config.toml
d_mlp = 448
vocab_size = 887
activation = "swiglu"
attn_scale = 0.177
tie_embeddings = false
init = "trunc"
weight_decay = 0.12
seq_len = 1024
doc_mask = true
MLP neurons of a small language model. Each row is named by its layer, matrix (gate and up: input weights) and neuron, and shows model dimensions 0-127. Each number is 500 + 50 x the weight over its row's rms, rounded and kept within 0 to 999. Numbers have three digits each. A neuron's up and down rows have the sign that makes its largest values positive.
After each neuron's rows, "fires in" lists the words (lower case) most often at its 100 highest values on Wikipedia text that the model never trained on. A number after a token or word is its count.

L2.gate249:475450540531472586418503463383477472533505420572531453502540438594504509458558500480521462487584488626460478506540497615535614578549513591478555535501454481542537565479533567486498436518467575556428485558523567529420476588500475558549524479453448446515536437570512550451454550566496489487455525507414455484626454436498548507419530519494448548515528436479562427440544479522536477496524
L2.up249:541509574462487576374458513358550439509515479437486476474555474598523515454442526493578492463538587582496504493518476499623515490448527498419535502528405441458461526489474531507457521434476576539358526573545504437510531579523508521525478481451486483504457507525549544510517496564611463535487522556441435531523453501458489529400516501487498566526554402570570442414523531521502493549475
fires in: "has" 62, "have" 38

L2.gate71:519492483480469507530458520516551535510530532495516472512469461490555516441435538421464513510462521555385414456419519434471516519483511633404554508466524406552499493491516498497588593531500533557557487393461455410482398454490459579550505494443585520571429510532489522511530608521486454475470469468585519513483462510482532503549608541619563532426588548467465495439572482526550575424580
L2.up71:513454527499463564470473484444551507483520574519547432523421491444568494496446436375394491480459531572398461485404567465461527500514543589379553476559518425505495459481498492506510536402472551481509503440492439429415450471524518602534575457458549480536453548568507524590562589489483490463509479519493525476434406542497529482538607510632534556437574533515496520540519497499540577465509
fires in: "august" 17, "india" 12, "indian" 10, "out" 8, "window" 6, "outside" 5

L6.gate118:488493429405448504485527607569473483440531503514503485481605453512504510359449566499492409479595580486487521529524412502469469553549422529431512479490439582540505507493555439540520480576509494427462496508485464541425513459527485491526450518634574510561593515482535467445562519488489498585393497529466377464446474484467511468516541514514517423518517500485552502454480506567525589560477
L6.up118:513473412541451571470523461520551437506552413499545534581492525512481477447525428565471478450555429495538528452499499537467468523459480521459452465461470532470542504548546493559477477554548522536518501498454426479515494518577588477474520456525499585430530515442516470468588397515545450518542542430474544543591390502490565520448474556504577514583469443448451483454460465534597469467471
fires in: "against" 18, "around" 16, "become" 8, "again" 4, "spain" 4, "became" 4

L2.gate125:535484534493455440580505596498471525556418458572511515468436473464608480567508465539527525457449526508631444457438444467577514489565490535477414525469420564557444409543500609460614518519461561515463559526541487519529480524498485447595465548614439540481502604545534501531485537469557464463495549399395484499493407486455563415452524458409453561523534495493491403538481497560620483529522
L2.up125:547511525534445476553516572481504514493427431538506442453393414440584501558562457554537478499459546543619410419446430466511549481506413555466469501533422541514463401449500506558560536528537600435455482553531507514494493494553510470565499525612516482479502605571562518509441605476518483502390594435451424464477517527465599407480580500397453591481510501544503487504522506519606546510468
fires in: "her" 29, "two" 28, "had" 13, "player" 5

L3.gate48:578548493531501507486474531452528492477530450530537469503510590466572513595502489525440444428420507544522465482485496514497526558553442521374505555529501507486473539479559486499487457535516548476387485403495482510377475613519491542501522547445511546502530560489512495528464598459439592521464542442425517504531452373435459436530518565484571449470432473458540467529521471479588548503457
L3.up48:588564477461414542547404494398573471540527476506518454387495545465575441597398435573429451457548532465536548563556498471558521541553418521427455500495515475490501484533463530524526548480443546540396517487496486515446565558505458519580509568454522557455495555527435498450525490453492569580477490446529499512513467443437450389549630502494562442500499537457489569520524567482487532613477
fires in: "had" 59, "have" 21

L3.gate305:527422527448500617471529454510480425477480495500511439596439432576577420473510517438470508527522532547481489572516496533348476544539553465519379514502531598501548547504503463544458549476453462431525445446447494488430580526508422591461570515541464473564477533442540552527590503570550481450538452474595553499405517547497536566429588574462529473436532507498539466493622482448569531476459
L3.up305:559385548428434613465545483480514399476513457477537452557452482578574454483459487430494486468534539500514490555533490483350537551579530433501445522484518599547509553502502482494490533510466431395492408395478488478418587583512436521465549526489456470600454561504562548556561505535526441473581466440573510509414464523478484545447539594446522477425559510460509471429529511459550541499473
fires in: "april" 29, "february" 22, "august" 19, "january" 17

L4.gate84:470547495524543515504491441479478556461435517451533496488485374484588563525595510454506534431464401470459438542523507472487545451484463505535408568507501431510525475515526491505430620545532430550483528584549500494421419514528491497553510492435532497470522437457536558498472495560550495371533477468540477484541555539519476475460505579513533496453431481555553551562598577455553482528512
L4.up84:509593513482488505455404439484493483464451505482519414479430414449564498522558568448498501416461470455490555497525494481449537488465489645493451537516456480513429428565435470555466604607532446559509515554540469525525488466535414465516544479506436540534509466491547474556441446524552462367501537484609371454506486524567511542505556538472561463492499452545570565619548560416492507481501
fires in: "has" 31, "are" 24, "were" 24, "have" 13, "is" 5

L11.gate26:518524446485470489485489489490464437510507504477423547468490584491502477445473511396505542497508430508419515493501415467427451504471430625381570542516497441534587543492504480542430483491571350529499504533416464424643541493547508538473507522507457518543575555421556475518440475541386504505446487525508530582561488537521577571493556434484508477449542522492486444594599430559462473437421
L11.up26:558479519491620527571656541458442497499558473513452557499447482537433532461535549538506451542506466463501518526479525487534471436441475382582572553444441511511491480545561503516412584502579544485478511528441499484516544490486396467546434512465562495479596543472434536517526411550533631533497435581515423522564404547425466513510454544518460448493461523504493553487587554567524482401526
fires in: "york" 19, "year" 16, "young" 7, "yorkshire" 5, "youth" 5, "you" 5

L5.gate53:547493522480455534471491450511415576510484495536489513559475476593436497461544484455368506523479541453492435462498550536556496547504536502452472422497596553581572632424508455521455457489587534470399384530455496480426541503555457526459466401564420459501450516382604505499514531493548529551432475502513495551485473572549417443357482475546490513518507490480484516472576445492472473409513
L5.up53:600458594535433495492517454499449543505547528607507507524472452568522551511501605463470524503454516532532454428528461484486520563476533470503460455550537542496508515281501453487447554511518549449475481490505524568476551508473473594509519481542510456402439492431530470623485531503497607524596509486532619498533555604564451464382505474575534468510548483596587482497442472520582466458453
fires in: "april" 29, "during" 26, "january" 9, "may" 8, "robert" 8, "february" 4

L6.gate86:507538628478495464411534527556528562571441501537544521456493541522485480506485604492488540536552449468505522517540555490502490389435599500459471642505533528507404614562500447516521507472501444536516580435521552533507542488513479441365605598508504481487592516437573552564561508554485423449567440474476456476527508601420474489536445473437461514547459485512523514537516535422556493561505
L6.up86:500474525413451445529483513495422490484578577538460459513531603444584515438463477490511508536555452524435517473494601554557560472529488524539534602534476448475509419488575523551564426477505496472530575514587528487566516499425475461549485564458660550499436548415482543429510375479514524564554489533486436463418489536425463518415603583416532449453438445538469457529500468512502500557505
fires in: "won" 28, "nominated" 12, "non" 11

L2.gate444:482497584549518466572488508441491621502529486492440496446418547526512521548459448523506500457543489438633452453559414451462457456513520499553427420468447466530473565507470433523463548549573410530533540561429531479550499455472563525492525542483531542527399384504475422516535445480510554535486506519575412523590448504583611477405512473500447472544514474527420552465399444547478509376476
L2.up444:436464540526537518535443430581521496384485513589532494459403459457532466571474533530521399474497524476528538453532469553458558516510525492423491476508462504496553489489547494549515560483545559436531482417374428477513469549530550437557595619502490562450455568608437547530496485480605546423478519442512461473467508457491564391437492528475598489504467444570456435401450460577500502425450
fires in: "who" 50, "served" 15, "service" 11, "services" 6, "serving" 5

L6.gate81:492440368517521531560469416485557501487519465531542511555489438443514455569522464567499572463574520505518402573526535431506476476495425563487444540564472527548443430462629386531514514431462429507439543552541493505477510442458486455505515478474502521474447428548520463548494591566442563512489475448529591583505427438589419484533512568406547459375576495468439560500445462518476489534568
L6.up81:498467520508573432495489636459484486531507473487482562542606418400560544519501477459565407452530442557531466446424464460535542494522419449492496512544541465496540496549557486491448516525414492497588514572515507460461452523523492517438504507470508511437511520514571456478484497538465447546458461561503475450591389480353415525512526464467491465537540549446424437512461420501592476503483
fires in: "series" 21, "single" 14, "singer" 6, "subsequently" 6, "singles" 5

L3.gate306:555449552558499492480547461524486443460492444509551619557516476596517562485578593596490462538580506516544435447484531523501466461453515396530522514477490549530495518494484437442455484418420491497523470513591474436539466566517521491543563546560467528495574457483440549481554523504513473400400524518503604516489508556576619480411545534532440534486556466573558407500497493480582444431533
L3.up306:512452455591536435449511501525483513604437456562617643514481531487561535471487436547636467552489554519526491452573565542458469499622501483523506559480497531519459459582526558435436482497509491513493460400529487455508555483372472480596486522536465538558535493588455531469483470500512568514543537462509347537464584528526557467517498538446417402529486609480467478521425473513480515479568
fires in: "by" 52, "s" 7, "date" 5, "state" 4

L2.gate220:495417527512503477471443507581492489451510503531548421550533518546506460412585456494447581486457447515481529544481515485430451595441505575518475414452556557466481521529503538566499506624550581458417419517551490539545430516398518409367465584469440573537479440492497511434528512533480502510491472536465529504530536423498491548526453461511507562463459455550535521394565488539602489437514
L2.up220:511383481559567491458506520526529531581512474472537499521522491537488508489553543532580542540524470517474546499456497571486461469470567574504423433462529521487480531510537486532564407473476491528441474469469516436606487513428526429370392550526399545570566455428443447449592442483538527547546465547395503510626526489520491396483467537529527476521513436586441522509509506478611421385509
fires in: "team" 25, "school" 20, "championship" 14, "championships" 8, "schools" 5, "relationship" 4

L4.gate13:547443486524547590553489517466438474532451407531549452470456452537537516530442437493570520557472506366614488421564521429556533490517389517499434514485479548469493463514426466481563431516517500422500497441448522487449509541467529468582568566378523627534484524527433507530520577480484566467465412483498512484449414497539536415425501477520451472611436501587407498557404466519473475457442
L4.up13:537547516516479473539484477524494452531375326422472490522450437514470538510388536476581499547479545411592433482455545431518638470440388584535452557515431522458429412458479475448509560474499501459503477503468471449436512610512560454482532555395489555435450516482545522478476536528467532501465397461473486489488506457479626423506595529484457454566437469526427535565479564576511503468520
fires in: "for" 18, "and" 11, "to" 9, "of" 7, "school" 5

L3.gate358:569415521467419486511537499508494521520520438429489416576497410498514502482483533443538477544354591437572432516479442487412531514601548580487494437520579513532516458546515520500468430434504465469525465463435529451404572412460397496548456601539520485531497451430493509579527507478574558501567458344531473480424515508480479506510574486480607454528559512543480535572453467505518538482538
L3.up358:493424611479464528468497445446462587548538498458578449502412456389490573456407513426460488589537505516525434518523503484392536451522540549498522426585581477531492452559556492484462491440478529437499501460438494489422560468449438440567468496553436526524436600466536479602536479563478494450540491484522557538387541491500489487539560482516444437498529428551458544564464441457539493491561
fires in: "april" 21, "september" 20, "new" 16, "february" 9, "county" 7

L2.gate164:584530469484461565506605418592487514476482499484444457546506487542560523470552531408405486466560538508523445467578560495423462526490515547596400508548521577544456512448507518565543434433542505397466561434556484557394476488411506531530506539523494501436532534504445510526559561519411467445488512414666552559431485582422512504544520572437486411517431476547531494469538566509492566462501
L2.up164:588500417485544485445524451533473456537525524567533533459627568498591472589515516447469558469539435533486564428573557386451502525495554473513430574460509514463505562472507528579500489439480429453537500542594456485499505526442467564510564567414457500523497545487471480590595475518491500476548470446523476542448520593487407474456498465614481332510483566562521454520428494475418491457500
fires in: "were" 52, "may" 18, "entertainment" 4

L6.gate370:472528442469547572524449523555496418473433454490521509448523512482547510352485508508479526465465526464472492459556502557486477410512512492408573520458499574617547511572511496479452581469498432473536472559494470441528510595531486480479466527587444496619515472547438534487523480420568471485531533536518464566535527485458449487530560540504500407465581547565591468507400433603480529568552
L6.up370:496483511557552457480544444431454462451561508463516561498510504516552532509586468574549476509492489555399546436511368516511431464531459569573479429516443507549499423483579579461488532439509466494464343413539438513490470524452497504630410471572465557487533523444508465441463467459554520581501520527540535540382450493517456546521507450505519382537476468568509511544516471533535520578547
fires in: "became" 18, "chart" 14, "become" 8, "also" 7, "you" 5

L4.gate115:492470422567515480469552476461450543445488531495459426551519389544567544497576547450464574540505414597525434504529516404464577556496506555433498543499483459474507479403471493554487551419517451452490485445563521527520456522542552534532548575451473523413535473487481478560448546488586509467483408455426530512443474543459470497453468529479552597436482447503563446409495524425489554422502
L4.up115:489443448528514457447537432486457536442503553555492500484493396538498500506536539446524563494483421563524474475502513445460569568543475568467515476552529487464556529387467522580487589415558456456505482446556515481499521581524547486562589564533453523444543493467521457555452506463592484447497477492331420452365479573483477475475472425468555514481436439557573457468445508463433456438454
fires in: "is" 60, "are" 22

L4.gate86:515547479534501560463564412575461486409511514583437465479559410574495453441488516547577515564471528586474491601399578526469515547445465491518461419484593488536518554410532599445532499459494477589499446459487497415605481494482505441517557533527428509534529511631467452474526546474407488452478466416558522443420440453569455508487463500469489430496573447433526479469400439492530487492515
L4.up86:572509425517616455532431529495483568456518531537510548411554509493483418491551471512570554489468445522474448464509502540455517561554459488487495513483453435570611528519429573470526542548492433502509532496559622523564394554543489604494559539479568495448497393542452512523480510447463561452536540478493480534532525537505447483559537491465378508512524514599542407478488408515440607482504
fires in: "s" 89, "richard" 4

L6.gate75:537490500523501519557496527471535446533427503491483464500527409534478448567507520478588496552441547418441556510491522500452454462584489321448483440458485571511570488553521502497458458508408387471500466504449543570473469410547464460492491496434595431494532466426436445435439532489476389507501476492443479566545488480503517504515468509447531394459429435494586549424527496467426506487542
L6.up75:490449566484564516490496518505471505491482564512540454500491540443475412573491538572522437489497546548407542552470476458458436358503543444457514535514486487443561525565492475505464520515467442427618423532487554455487389505547421497519563497530518424564473417423489522535518520503524389511486385490490541457499462481496415512490563447469487533369485502561567460395574523474378474475529
fires in: "it" 44, "this" 14, "tamil" 6, "italy" 5

L6.gate281:433507562536509513416520517471478553563529484469471561492534491533579460456507561521553445557475598445386494516443583519538459409487477616533481567526504584470482582682459422578576518441518463547450484505584536493533528510537537497564506556482503554497467467495471467554505435467521502435508507663491552539503481571442497463528541525413476459541428450562478424518523484465425473491517
L6.up281:398462465431486517493430407438479455451438480614450473490454508512522524513514570455527470470489514447416471530514496478530491435534427591531550610520409518485451488436571572419609518521519456469485498569531513427470562463395535503413444522493475480405543532481498506513506550458497454473573495453487546583428393545508513484539527484425520391467449485592473505507530566477532497602482
fires in: "now" 14, "nominated" 12, "non" 8, "no" 8, "votes" 7, "ninth" 6

L3.gate279:524500493460432490457540400475508602481522431499417379598551472529468519392537481529449489509414521487477443548529483464511448465414475509512527536498590489547512507465601561450435477494592619472512496471493503370553507454485533519491490548452409541557477525415606475506586530607543511438385462515489569524523478471556406537453591428485453491480567432412501489488476532496437462485515
L3.up279:616581508533513475503522521478575502435533535524504327565569457518438519522535452495409455509482490515513430484504505502353571550488538559493434457514546520548534477430429550544449471486457462495562470530548529499367443495530464520468487525412490489448385473499556504486591481570467480468480497488510464480426435616558455547507579415459501452520517488545567535484455435545465607457484
fires in: "february" 15, "january" 11, "march" 10, "july" 10, "april" 8, "october" 8

L4.gate142:503557419527477442540550441460547536471499522468466451527577472513581456569581461440541547471536568478453455524470489570471446539608532450449484548488447391575469477489626554478490471517521487479525529401463502499470504434429529611488483487483502451477532494523496545472483514538506533579517542545548492560475541597495491475518529475548386490553574598444503445396371526570508535414586
L4.up142:478528501435496476572508554376488541416538509462534486496485512443515432529523539445450561489571442509412419482431518546489456447556640491437542487538471438477593522474532592516416547447495541585567479408575516456512476485444507571488463478490492496489569523469432531501572524555548475462543548567509524562445526624472501521525456388526476536549517491578468549413416563541491495475622
fires in: "english" 22, "england" 10, "college" 9, "black" 7, "spanish" 5

L10.gate202:460527590546525519558455633439553560585537485534407458569494517499531497524533578529404500529502516460497537523529478422600527531464440544487433471500456545419488466519434431445389423553464361496485453565529508341465480571617519468476527474548541534440572540510570491463518496434456466459525504467477467527531532500576454499530476564515494539405511505504439554513522505544535446472443
L10.up202:491563487463433424614477477509527471526572537473432614474527557423452517450535568456466418429391521558536526512451506446492461439525446545507582571440459435581542503490503525504496402528593526532525534487582488462520484500539480420411555549501447600476470530508556461506468494524472455469441478526473540538621457523451439454523597543509436443542466440393489496530517475551436600472467
fires in: "in" 67

L11.gate398:456456468495589523444477583494541568532533510483540545485521485645599511561479463531433457518474585476561529497533510499481475496424516568403488498536540590475588409468450595503513536540457494498437516616506522480483513509593414508535531507568512586453531556461534479539528473389549493469485507523544566553492474444438587565529488422498539528520512498477548448586530505478468404535542
L11.up398:467574575561489486527466592531539524500502498568476500506507530551578534442425475566425466526508498456541433459520443435519481503563581536408484508544487519474530480527447561450507581446506478427580482459494456485527565478464515458524510503493445549387471561558510420496595467516599484447388509464444511495582477480512518506433503427461479563482436513522471614520556529471403515460466
fires in: "2002" 24, "2004" 16, "2003" 13, "0" 8, "1902" 6

L2.gate0:558528554510595490477452521561513491464491484533439462444484534550585450494461581517471467518447547536540477503593531470548564562493509596411457529431513481500566529499471555548500490498577474538522438551466521584469385441563550476466409506446512566461421483532546480626444528514468530502475495420578503525435440479600581457586460476483437530455535508583453400473373468524540530462456
L2.up0:593537566471544484506482536502477486495470448499489500481488565520538460503420499460482502583496496542631526562562532534530518565414524643509392500427443541552487567503479534581512491523535464504530433497515499551525435506540515490450459477515513516466486494559500511599556496533449548544447529401703555466459439587550570468562442470550411474461496505593493448465431526538471583531466
fires in: "but" 46, "who" 32, "which" 7

L2.gate24:554503520559581509494472487505489492476539485539609545552501560455556485581506576564622409473499488549548466490576533451488515565625454445445455509478479500497523530591544432544512494435470421485502487434600509508444405512534451508563564558474516598432492418588475444506547504545413606459492476454388476474463505474423492459536472582500467346445458504611495397481457396545521570488510
L2.up24:598472466554565498459452529528499473442542467564597534515465528421587463557533591541575428460498504563592437494594545477547574542585425523516523472467506541488507510588546489519496557412498454448454494437601471434487427535489431509587550564521488593477498463611507444484583503539463562504499517441463457459442487502469520542549494621464454352467431524549488440527480472556487585421472
fires in: "were" 70, "are" 17

L4.gate175:480507474499538474465487475567451450496423450536527501468450570508440461470485623503499375557455540493466562553483551490477507463561472450518476491517470467479600454539558529511436562537562560509567427466479464378447472486506452492404516551567457487522563455559497517564546466480464488502413585454521515616436491494562520485484449538531439466469377585602539445529451515554429555503453
L4.up175:503509504412495549511563544409557533531543470515473538629498550529491538476539513573468474431472550469437486564430557387513489528493525444534619443450477501458523489568555442473499473574470513452508489492466479428623531417505550513489493551601437466519545479449431447529628427493519550573425441498421482487526528527494446471484491463530443531553483381521461430455574546482431476536525
fires in: "national" 28, "international" 19, "nationality" 5, "material" 4, "social" 4, "commercial" 4

L10.gate293:507513550511525509506555517599446540499550551514567483527408475468530473588560516633497514461531467554425569519434545474420492440607526478527522563471480512408505453504505453526401563465439471494461514567525409513477458624439391479485490505530477501527520526522433510508491537567430484535573547478533495477455473580504480412487573553540475458520426487505510495485552414551508468514517
L10.up293:478513493506469489555464531478471439502444562499483444538487394552507510553498469541563455483504470575498506359479467525482425490475519553411564529478514410418480537539503462481467518531487494503451566460616542397466514516491556560544555491544669585515509497504526500485422624428472501541417499464526471428545518507469478450584477486470541429565473514528583527447561515475586521503562
fires in: "it" 68, "horse" 6

L4.gate176:522506533499509434382459467462548535585545472454547519527500497545465428537489501475483471556413602435456548465533424540547509547506525579525480546434533505547487432600441525453534435422510463508552551477530490509395504581479492362494536536480464504492498512525467540449530518442499495542410563510443419561534495439418464402548529438464491541541470463558592468519478461497439584554528
L4.up176:502441589545482514372530538551558515560509416489598553481582503559452511502525550450435550428500489484476491521524537592507474572586457460464562561437498562526449538585551488428543483441499496511382559519477498574504486570505502489511520466527543536483576520445507521492496533430465473500430444495541417482632409510384512487544507497475542496506590433492492465538568482528528517563552
fires in: "has" 51, "have" 49

L4.gate104:527522521605508407480511543432393510562413529531488601474495513485535489534489451409517504493497484576472510553506437525489450474474511558474530448419615526609499499557513441554455561599500433413499555616540502509558490501469445419495630482522515501576563559497471574522576469558472524509447584494544484515536479443452584476509400487497451579486488568526582520419534457501449498507540
L4.up104:532505512544488472518455533455496545454522538442428482544469447522466480545430472526448513481491560471489465412538536458547502477551548469483448527568491445454577559584427543404567519553476563433457553537539563493559471505486564408578478575443435477531539528459465522499523553550408447575479441517431522489507528474410524524490560501411559526555516526627439459488470452377498473535435
fires in: "two" 37, "first" 36, "one" 12

L3.gate146:496448531566451498501559529556497482651563468599546541461424478538488524460540481500563453504512434437492461465604554433500521525564518483481541556511488580502569544504523483483452538492499473489561396570490494433553443476523465412498539552519441553564432514538475481548546507478576440465505466482539408453505437476499545508657458460470444444565534526467417474461491540559493497356536
L3.up146:524432443567540576596498534514509485559587465583580520452510501498488470477555536463558468478468485472533479483608478442485511533570549438488472564501486486445545540510535489507451552507474513442609418521508540525545425499442449466504521577485486464464499458647503436528535617504552444465568464419536429439511440539524565456557456530464415457590460499582447481479482479542524494374511
fires in: "be" 23, "before" 13, "are" 13, "being" 8, "is" 8, "began" 7

L3.gate329:616474580520619421454542631466498526417553453575594467468492538515584529427514548490537465542464526526470469405477519522540510532489474486481530487597521454520496539587564505493502574481554514529612574416522518472441420529478509535507531482458510488517457515515481529523433501420450504472539496502524518570451452546498522534511580503461501447548417467577443471502496454554579561404501
L3.up329:504499580447478461562553538433578492527563461496469436506510463472564555495456498485509607538519491497488501497569602456462607497440490501552422498449524504465487486547364490518451596450557616537492475552508411452568588500490518541487421483543470478430421553465536523460490482484510522378517558510490506553474568505519474529539544543579592456525476500521499567539466475480505495519512
fires in: "up" 19, "out" 19, "outside" 8, "officer" 5

L3.gate252:504519350540425524417468566567402512463548587532502396479606592552473449529464548518403484476497508465485545493524453526388585595471525490543486531549411514527539501461513516460433502594504485533562487494453492557454429496473514554502460450453549520413574581445495521486527508520455511475411534464490511542505453567492460450445519453544513511467462548554600402498505401530429495473454
L3.up252:476508512543487476591558432491390640462523536544467504479511497514483556485435418518443504618456471473565481510384495477508486493456531569589476470457568438486515529447489515490422506559536597504498490482495410375529523480572473461435512512598494561563477533479478529509536530514554555486452535474519523513580380474590514555484498459511413489561487456506492540500375501494531444399533
fires in: "national" 23, "football" 11, "international" 11, "while" 8, "from" 7, "footballer" 6

L5.gate364:550476508526512445493498390560525514431517452546531534606554591491551514480430465529465516396444546486433523509492490515497473548425425563544478489417519547536468475448556592559487475483563447613467453559516523529492541539372548483452502556473525600566527449489468350501468535457545554500523548576556500573479488574428495473489541569476483440481515429570438524525466501539395527482511
L5.up364:532456457568352466541532584468481599495461643507437413528444473549518523496458448507480532530481446461524604517460514456518574555531580477497503507432506576484463556509496405497443530588533517522493485490561486466574498455485523488396404401519503461567499578485569447540534527514474566496515518491433496434530520500449538450464536508524431542518502591409458520484453494492543449460527
fires in: "series" 34, "world" 10, "song" 8, "season" 7, "singles" 6, "section" 5

L5.gate58:488557434519543392577560505481435433582446460572523502409564534531529448568547420602514533460503535557469513482580532491561407560531546576584542558523535584527435464507487465506504440483511523524557462584560464509576463569496498499525460408540505471598460482414466531629518604476465464553528519511503489510462512596447498497535497469484416504484500517520439571495514491547429532533501
L5.up58:443506501566475492599510555427487474576535586493526473430488436523460504496469459477487519544569526557508444496507441477431496570575446472506545523505507426434510521503387434564530580486437482483542545542435512516483482460554468570516514460415535464511408498445570521438484431526420497611525562541481560512587519437449514561493442607525559504513511473572436563514464535405518585534435
fires in: "one" 37, "two" 29, "second" 5, "same" 4, "greek" 4

L4.gate283:618551537404388576575524547493536452515538491432532463516487565531481430471453491491392497477568478453588548499521527441477404502461626557545382520506515467521444446444469487520456513524462489484479445482472462502520536499537474513444588481483448530594415543456520543490480427545501465507430468527583567531453498556542440472488518443494564563475550503517491513491477525409527474521503
L4.up283:442389485526516565433432502539492433466506575501506491573517437560529527519468489563479501493456563546527480500562582492477509524612538508461474452459517473514594564474567582455590548459438432514449528342522563546459441499403518513566563439475436507474536550550550587566538449554500514561458454438457362421507547529452580548461516449528565494587519481472473480542518502516532522375466
fires in: "april" 29, "january" 17, "march" 14, "february" 12, "known" 12

L2.gate445:528491559512459535467392569532416542521424532541554564499613477504529498508564560460490569472455434479545569479566547528571529439493524490549510432460579526555536549493500516491538457537443487437459584491511440464510489587464497437444510542499437532544558474502499476458535501451472478451537489515529481497563520523559565501525391467514566577465475473441418555471630471549459407470572
L2.up445:443500464460452410477491476517488502551434533542487533591534508577533482469577509475456555514526493537421475485414474608610494465502518439485540482403505517461520501521489533484488393501444468457489537502497467452557440524460523426440433506523418507525622659583481532474644475490495454466607514553522498522507519540514440488506431434483500587512527507490485485431431476524373406504530
fires in: "school" 30, "general" 18, "federal" 8, "schools" 7, "division" 6

L4.gate433:468436541546513436535545539535440463518428555605458466398408588470516422489524417484520495523574529517551417391584461502476499454549514556530466487542459515542566485529546570502598568508496504397595499492502477540583445468471480441532530591465517518481581488432444523498538528603467537568504453558562555464477445538472481554521507436515478479556604532512453440537454490520469617453484
L4.up433:415610468487558496538518434560447501532436553560490486486463379584463493436537470535500479549528481500509544515498559498550507508487540404595467474572446535499389603490543480548545532510444501463533499593547558594569343515477507510498558470375433486459461551519518495582532506541477489545441464525420446481545497516474530520557455533466496554530474506445517484505599492408539428472473
fires in: "two" 36, "one" 32, "produced" 13, "education" 6, "introduced" 4

L4.gate227:531453467448605456571512491405496532538492468599488552578479513487544406596506537390525573468460466481572499490524505486485500445493498551514491525379537550564491534574448543548565434405447431393500512508432508531546554552511503497513494585533555520494520541507481512485630454543566525585591513502473520423468477623417476528569522507418507559502489551477501565446502446545490569432554
L4.up227:579477526467492455555469493453520476528551519643483522587523525549515437511479439413410522432511473569466430476522540497534551502615521479468422526459548585523573488467517504474579433506473458459580571446435550450484520504435486470524552467588529601526484467516473518538482524543483557589615493535438532529522526598477471527470547535455451550533515505521527449433555411449456629503477
fires in: "april" 23, "february" 20, "august" 19, "january" 11, "may" 10

L6.gate30:522520517448509478607484513492431540492549514528494380535469555383524484462471548497483507547479467436452549494516447560478518508538480464483525534447501513501493534553495489538512497485570493565595565520456490460503358500546544529554564526523457604585478485402508586501515508420566486479559538589430478542491406496408459506588431513500590470325554460556518437572437495549533447478481
L6.up30:456533509437527477572473471428436516520524427480557390486422572458518467487432515475488490541482532440495421499483457472510470512520498540577548534476570480493527541495392517517501433447487522534432482547536491521501395534462523503521520423532504554600582515533629561457526487521519517540465508588524490413505403503550454463488470440470591476438408491549591524528394503540489508607515
fires in: "not" 18, "very" 11, "if" 8, "throughout" 8, "without" 5

L4.gate298:453511487544527432478378405430547494419463476441474405509436529471553554629566476476457523566370489591417477466443417436483508461552467555509471507530509422488536443498476480563467526518549553487522521469490479484441514496611530521464514450489503594492451454474496520532503612484488473445543554547526593535527487483513461418402521501532526591568499410563444475492416438507549455506417
L4.up298:423488502517521479424548493521500427604411492507394487405505535615477587418433403504541498547536481419446509533420512470556537476451468514521477490561529491544524463564466507439451535529489432545589429496530453414492600511505452574423564518475455458597405459471557422543493511458461597530568515569385474466486438486485558523508479424553514545476447479597449550501511496518508455506454
fires in: "for" 78, "former" 4

L6.gate112:514469489472417623471441564573564487463505444493461485453413508462552509452444513461516418444630494598457480580459466439499469535611527470549458547498502592564517501367465492505540563544534550452505499490451481547481489495550446438462396551536556496536474522482483596491538512513525486454455483546446506466545452446427362559524513503494476440470627505461457518524485510571440631531506
L6.up112:553465502554458530460485472518528466552418494504554442554531530550489468528575472399511530534484497457520494404518439527457573576629509396461442528534439447536544527447545516503498468552472543450462465461510503502502501498405495629442515551581459521501538592539528470415410528490600537529514453352491560486456514457460474608457525413501483538583553457563420560588488550503471616448514
fires in: "april" 17, "june" 17, "august" 15, "november" 11, "december" 11, "february" 7

L11.gate134:538522475484534463520444444515479488484646525561465507533521493504459502530499432505600491495510520488513567476559509487459504523518475552461430457571510525509563483514403429446544538483507561469508456567545395458431504420492486391448478538504459474506516549456513593546531535522582586528486414524465563444424486512497562494524512507444465516468516508481508518526439522491520423461445
L11.up134:527469442588476524511505517449436505441496554491443518501503513415556552466469384402558489557498515501519525482427480573595515540431467422539485451644509503527410448555490567463561552476497480510514464441393419468539555485541527592542487497581474544453518508547486541561508471506437470655475540535501476561518496520581497551476492492424460468510549489516546499497604505522439523489473
fires in: "director" 14, "member" 10, "brother" 8, "received" 8, "republican" 7, "producer" 4